MLP neurons of a small language model. Each row is named by its layer, matrix (gate and up: input weights; down: output weights) and neuron, and shows model dimensions 16-207. Each number is 500 + 25 x the weight over its row's rms, rounded and kept within 0 to 999. Numbers have three digits each. A neuron's up and down rows have the sign that makes its largest values positive.
After each neuron's rows, "fires on" lists the tokens most often at its 100 highest values on Wikipedia text that the model never trained on; "fires before" lists the tokens most often just after its 100 highest values on Wikipedia text that the model never trained on. A number after a token or word is its count.

L12.gate458:497503529454459497539540519505549497478487521511482480457534482477457514499508494505510474490511500484475500526523511508550499525500491513446548484502487504537480509491490515500498502490503489527555491481517544564505499501503497518497464460499521493524531462471492517465534558484523494530528512490489483432516513487522472465494486468469517495533503505452496500525532448532506482493456505511537487486482457498515491531478524521475472503470513482466450528525484562535462474524546486498514495505465486489497493479521496522480487491450501510491470499513461528491501504484507475474
L12.up458:490460508489518515466485497560474474485520495529517490453501510523471509530522466505523516507479493510531514493557505488496519483481479485488497547526518467490509525468447483520517527504477491502471523487482521499448481491499540491496497449460525492484487494516554535467487485495518564514513536522451476523486517473480522515459553471523489531560497490475455496484511481469466500509478517514501526512478502519474539523475501496509504511485478469463473536519492480546546508509507510504504527472531520470525505510504493543514508521483506484499510492471499499426500469545515454457
L12.down458:501473511496486492526528514488504521511554501494457544478467508503477519457514511449527468493470463444476491509524500469492493517506497470481491562467520484517521512464440501512518477549508498468527522522461521527466484483477505523467518490522523476463496492491518529510469495540503508479513466524531494484497490486558490473450495496496508495493486498463533517487448481527488505481488490446527507484497502474502464497512504493488488521511476497488492482578481564487489488500492515537520434494499518479465503471459486495530479464480487483462499533458498565507523451475497517518
fires on: "el" 26, "in" 16, "b" 15, "x" 15, "s" 12
fires before: "and" 22, "ess" 21, "op" 8, "y" 8, "i" 6

L2.gate645:481494507505518517462486487486477532485522479532502495485517548507521509538525456475474525472482511490533493536513510475481495497537475513455485503514539503514501528515521526494528495482486527481467525477520485478538441481495474523539480463503489491497531497467490503482436508504482529448508471485518522524500497494501481526487471487550510458521514470473517464479494516549534531478503529491526511546514545492538496454478473514482495544477521490460446469468507501480472516502445541499526508519491511507492519561540543493496491467535503526528519486544462485484482494571546493476
L2.up645:478468510512508524422568508449500490496529500497491497533500558523507511512494511511464498442549501481468501514517493503496515508494493496472473537500467498502495524515498556478521484494499512505480566529524471481519517501514463527497458492522490548556513491513488501495469545471500502463492504476483476518535503518485496511498542490521495460493493514543529533464515485528498522498526500531539533524520500508533534508508514500485490509491503507534493550492508475503496493541475502523512477451488518518503553519515507520510512452503487510501516489535480469521463445539481523497
L2.down645:553554497479498514469502482485474507501475532496519488504514545522503524532512465484517498491513480471511482524447524511499496495471535514472514463523531510516506449519496547510505492496535473560482456504506502495535533482467515507484491491483494486497494475511503472508503462534477567478499518484500491501483506455480454496517469508545489501522483480516507511508477470510552490581530489462501518501520492495506497530454497471491474554516479491490492498568517491480445475504519493521477476490471450496472489505483500499498521472530530487470504500496456505507486500525409484466
fires on: "x" 24, "os" 24, "ur" 23, "ul" 11, "ol" 11, "ost" 7
fires before: "it" 12, "s" 11, "p" 9, "a" 7, "ch" 7, "d" 6

L7.gate604:453517524508526509499468467469515494493559531452481444538504477498492460517488490467517521495438535517491512458512504450500497518510471499451478494486518499498477503506494549459513460479456480512518500517510521525490470560575457485495512493548482466504470476522505479456496508502518519520521455477510525473512461501489511532553477508512484479516477499487501522508500465501463461524484475487569524483451546512520491529468491487490512489487493480482466527490501510506513502529508511494552489493480465551520500511491488493485504500485507458526512511537509486523456477540511522487
L7.up604:508501493488485536527480561444512483455479441498473496520487472510479471490461510493476484475507495507518504516478501480525516496502540483509499495453441520484509521483527527542499498480467483545474479524528529488507502546500520476479527498541533504476474495514515526523520453507481535478441464519516508529522455533467484500491558498481467491560517490468486486493526527516531505528479488521513486503513521483525523513441517504521487536539486548470492474519533527471471533507504532494497484541480470482488456475531478503514478485508468525497488506522534473513476502477497518466
L7.down604:495490481484510487504502503509504497481452488495522475496519519504496524498505508483535472502546546481481510528508539499524498514484503499494559483506494500552559525516534503474497500562463446531501495500497463516498504543502516462511513493494541517468474477533486477474518521492468513535515508435465542501486484501519482492497507509520477476466474465525505489508484514473485472509454522482527510508522505444503494484494473532500498529529511467515470503461517474563502539477555520494451501519469478500477496507473497488522508532477507481482561478478503513479490520529507511499
fires on: "\n" 100
fires before: "\n" 92

L2.gate637:524518485481511521455549556518545487494451515512495513466493502533500503512511489481544495540490523476508501513536520517505533488484467479485519549556482526489525480494546486470543487451517499503514475503506476512496510530469511527507493542509517519533536536506506471519481512477519495536518501483464500471496517432485497501493499486506492515571539498529501462495518521551494512470526479480517542520470493555539509476497483484483526453514481519512474514473515470496509565503489498519450483510480500476498489473478480471472491512525546515461497494507501495474501506500470517485
L2.up637:435520507481501507494508533507546531484500502481463467496502505533486472509500482561507479480514496491536480520517526531537488522567446536488549518517520514531555546477453487508496500484493473520518477465459463524513522484464502466538483504474497482528495519570477455533455506488483501500494493455487519467485476471489494540461514448510498488477499503496485487551528489552505495503548513490497469485470512521478529513489488513544524487545531419509510488505503512505488533473496499505484508490475445463462496490507513522488489501481540491531465499504520490501522491531511512502
L2.down637:483472526483509486470482504504492521491476456470517519492471499504517555505498502511456466469523516446498468481531501541502502492519505481517494533506496509539520484462492470501518546477492451537479479504470468523477500468471497527500495522529440501540489477541484480496459499534495497527506454493474476499505503499491458518472525501456470512509514521517504491471528489512526514483478485525504534470487454500460505510516489497472516507526505474462505481474521487527459540524446455502514478469453536481503499461489511529463511514458483530483518504461501497434531472529504474513
fires on: "ro" 84, "re" 6, "u" 5
fires before: "s" 20, "w" 14, "at" 13, "ad" 11, "k" 9, "t" 8

L5.gate199:471458514495497536474535502494503528547464510508505497486504462485473493461532486492497541512496517539508459522518522444463454501486514486511487569551480493538548492505462484486503504496474537475476497491521506522501477466502551509505486496469502493504511514525504477509495504449505519441476487483510470523513544540489506522519488492503560494526474465489515541486508488525461537492484504483526488466483505475495515481496531514453507502517496503473475474503517497506469533487517512456529537466479510487477483479518500491511498483449486530536491554493471484496499519473501486521
L5.up199:510501457510485490450488484456514438524508540517468421524527547510507461520525508503485543498450500490515492518476474489495499543510497506476513492509519522480471525547495456502515535533497461524498532552484511510533528490513513527513519506528499479522506499507479508525473487522519539475508490484482536452534521458497475505513539482451503534497521526500480543559512440501502499473521498516465504474495493455457512458534534506489542533509480446507450481498507494467445487514485493522501507465470490501489471498469493507502495511474502508481491489487431469504501517519468516494
L5.down199:543514519502495508503519460486533515519533478489531542481483498474514469471544502471497495454504520537503543516484491481480542543485503456550488482529514470470508532513465512501484506485503493526534493478520483560527459510477521493511499502538503491519525491467513521510498479535511492467464543512521503513504491531457476543492461461498550486542462508499518487478514494534512528490534477494479538491517482534467490475482512490525478525471522485496479477483449466463451500531493479470518555438455530509484489497492520559496486507476513464500488514504467487504471512467499482513
fires on: "n" 38, "el" 31, "al" 9, "x" 9
fires before: "d" 31, "s" 11, "ed" 6, "on" 5, " A" 4

L13.gate346:492539504558506481500479490483491511533455500518498494489537481557459471454487513496509498501522503483500515526440545487506443525501481512449530534535495521541441534486514490519480497480499519500540464534527458486483490502499461527483488539480520507500463533544481492526559488530463501467454522499492514512477497530500519501492500514507522504506509492500533501485513512557492492534493513538496473519489477472506474471442483543479500509498503506441522485517514507522506537524480491500510524515496494521502543500527543493523518514523487500494491454494484489492484526535507475525
L13.up346:546515501527504481474508480494506504526495512540534448499516472549484488448520539479531543540504524514421520515496519460512485542487462527458510501507505519497487537512503476551484469501534526481527489500487472482487546518473518499506470449483483498459506504525492505470541516491469519460507507492452464502488507494500549492448466557514494489454537493502489489494537502443521483514526469507506464481527493514511499509471501521508473518476513551481503489503533533526503490497443503488510483491483496481521497494512523547455515504495468482514492519530506534485505504484486487495
L13.down346:516521481546502522510479452462492497520502448513494491491512505542499508493524499468480487499482507479491503527479500518485475534450558539510500484536482471496511502487462480479508499488491545486506484570505516504483517538443490493515520481490456482470529473487491510440520513442474551499500474498510520513490492504495521488490465535506513548471517493480489497516500500510493493499475480491493490506510496516464520541475516507522502553498501501499529483456544490494483475512487486538499504465462499527481478484519510483527511436528489503518505506479517455481520450486451483460
fires on: "e" 62, "y" 8, "st" 5, "im" 4
fires before: "am" 46, "le" 7, "en" 6

L8.gate113:459478531488466516504514479468500496521514513512529456522521499532508509509493501516524450539511502521515513517494468530441523495502462536507469488514524527467479518477505502425491485533492498521463547532541495524441485477525546512454515521529490455487507487492480504491457503483506466485498516486482491488457504509478532538529507494440509488500492462480510516510526431509523508507502475534522509490520467512485497526532477495496514505498487510473463462514445466550513554521516484506518492460466478446473464468524504498527520481496510470486496516479502475494483468483511467511
L8.up113:491480524462474460494540518525507501493509476511461549525533460510517493493466487529489439480517552520497530483486461517478482489500489521506444503485466498503499543505457484490497483496521525497477513483524471492536517534546521507550520526528492528501501526550467498484478488505496508516465482504508522512529455537509493547510495516506499481575500501506480506509526526502516509530465446505508486505530492483567482507503478516458530508516472522526479515484514531515479548471496508469544480504471517464461473485492472530478510497497504459528482517504477519541503504515535508513
L8.down113:558494521472530502523521500486523502505474504501500487484487520485520485537484481510542429475483524515493525511485518502482459512506484515494513493532470515512545491492499506528494538471518483527531496509504517530515481516463456530492508443554492523519513494475533497469500456470529508469508522533448479506489531505459519508456476489479482509510490527495472541548520510518484517492497481536555565508504520463497510507488494474499486515494480521504517495464499508479569547521488483492474495485476506498499506481498491500438493491488464496506484518477515492482496510506524474469
fires on: "\n" 81, " W" 4
fires before: "==" 25, "=" 15, "===" 12, "P" 5, "C" 4

L15.gate426:503467521571548498514548508491470479489475513498477521544496486476540445476476473474492467466533469525503500495505520480522518521508492495545516547449513439510465526456478509490484533467520503525514500501528484538520466526475452477445504499484450496502488498473501495466487525481489454470478484504537568487503496547478485527480500489446486501487514516487491530529506488499536523548517524527495516528520489504531491491509498530443488510492472490502541465496494486518502489495517464487470489516534540482522517483494471479497504499499497511468496522531457526504495499504499478497
L15.up426:481502468479440518501530560525507487525499531530467458495475534507513505499514492493573511511508482563537478513474524506532427502501549503523522503482508485492492515513497498491528497528460498479533520520490508527484513505482507488543513461494485479533505537484480490484530488492501526516484500493525532456523499516512496507502468497516486464515432489491472516516498496517509482537550494510475513544512504472516503484545453476470521504481478510533505468485518472465474466498503516515521493523496481526527502499463495536509466485474517520484549527511514542489480487485486515467
L15.down426:450504489514521486523466478475497533487514483489499490493485498506511485531505471457479532499517504529524444463504491470527515520513455489464471520492513526523515502495484462497486511525486478493497508534518525494499476485522514521507485485499472518512533465500506515528480506492504483494498474497503514544505534489498551518491517472545488484543502472471517524484491506446508499520468477545518479514533488494499512560529534500527436518506537460500491549498436505500508501525462485530504489484531480526486520426508494486460446529486458490536552466484503536466523488447529487507
fires on: "s" 25, "her" 13, "es" 12, "im" 7, "m" 5, "on" 5
fires before: "." 25, "," 16, " and" 7, " in" 5, " with" 5, "s" 4

L11.gate533:475504522487524530528535501539513483481502480521455530516504503485496488511488470489540510478548470532467489518504484498495503455512494535497517496507475484468473540535489525541544468485516496531467534511504534498546475468484524545491470475484499515502494541527536466491492518561523481532488522516541474471514509504485496510524513480447523528520501532482461510523506491486523514482489469543523522517481542495548513516524482530442545512509524521478474572499435477504471536552505497511490546480495497519491488482505493494522502509437459503495503522486460525512477520485515453550
L11.up533:504496532544498542515516494479539445494522516486467463514485520507479509480477517478542476407498499498488461500481527511516514498483452523503490551520508478454514489494463491523555497474495519524514538500500488530490503510494494518459516525510499470469514520507494510503539495539504490489493557493501487440489545526483494507524493471476523528495458511476462514501466498510489498491477479532501457496484471525443525487508524476482492535465528495468499527524499483495451504549519570483503508508529486502503483465506461527490486508422525479506499504505514518515511456476507477518
L11.down533:529515475519506503515529470453461531509534468507494507493493479463506506499543463502485548484482497512443484483527496516501486528508495434496541518540465522516513543484465523500495470500514546534502501501483518477475504524478516482506531468503437484491455490516498509508519470546519562489469536502482490463491501508471519516456522513490508505490503478483487540454510530514498484511536494526545555477501537516476493535506538498486520524479481520442488527522460509521502496523491488478521526495489418505488484515497524458508479508470492500461495525480504549468498502499464475496
fires on: "s" 28, "om" 17, "el" 17, "p" 6, "x" 6, "ä" 5
fires before: "d" 18, "on" 16, "s" 12, "and" 12, "as" 12, "p" 6

L13.gate225:520480544527488475497536553463528483491477516442500543530519489530533498496462503488503484519493471427521492540507513500508536490539479467497465498487545452511498510523466544503503455505467474491540468520503495514434493525486498508469491522522503505475492549525499507512506523508503483460506474496490513534460463512506471496499497496490472503470520491500480511545510495506523501513491495528522482483528459513511507484535465530492500517499483534501544458514497542482493473550453499486518498488468526486530507486486466479508460513533513491486501467521493473512433483493468521515
L13.up225:511469515490521500507497512514520476502539530487487496492467435468508466510481501482499512519524509493513509439479539518491504526517511484529470530521520526476459526479441512457466532486456450540499463475484486507523501521515476479469477496524485530521479505504451512514537477532510511496497495512484520496532503556505500552500473500511508488482408516540513507540481515507479513467510487525509497474471513492522481518544452494517502522469482526518458481518509501468546503518479448510529488518485486503538513485552480485501481501502519508463508525476499511497482543502519497516
L13.down225:502507502448505529452481502476501470479465546521492500529453501494506486479491454477506517494489492485513505513485494517495469523509482533478531531461502475532531439507501466470506556571540523495486503533508496564553504526481520479505484504487512528477560475538535530488469502498503502511474504497502504510507506541515513461485489473544456483534506528500479530491522460484447481482530526485506479532486452506458502478493549504534498471526531494503544521527491474522493514482453507510509504471527497507479496527532499535505523507514538515520506537488534509510521488529510512557
fires on: "s" 52, "es" 23, "ers" 8, "ies" 8
fires before: "." 16, "," 14, " and" 10, " of" 7, ":" 4, " on" 4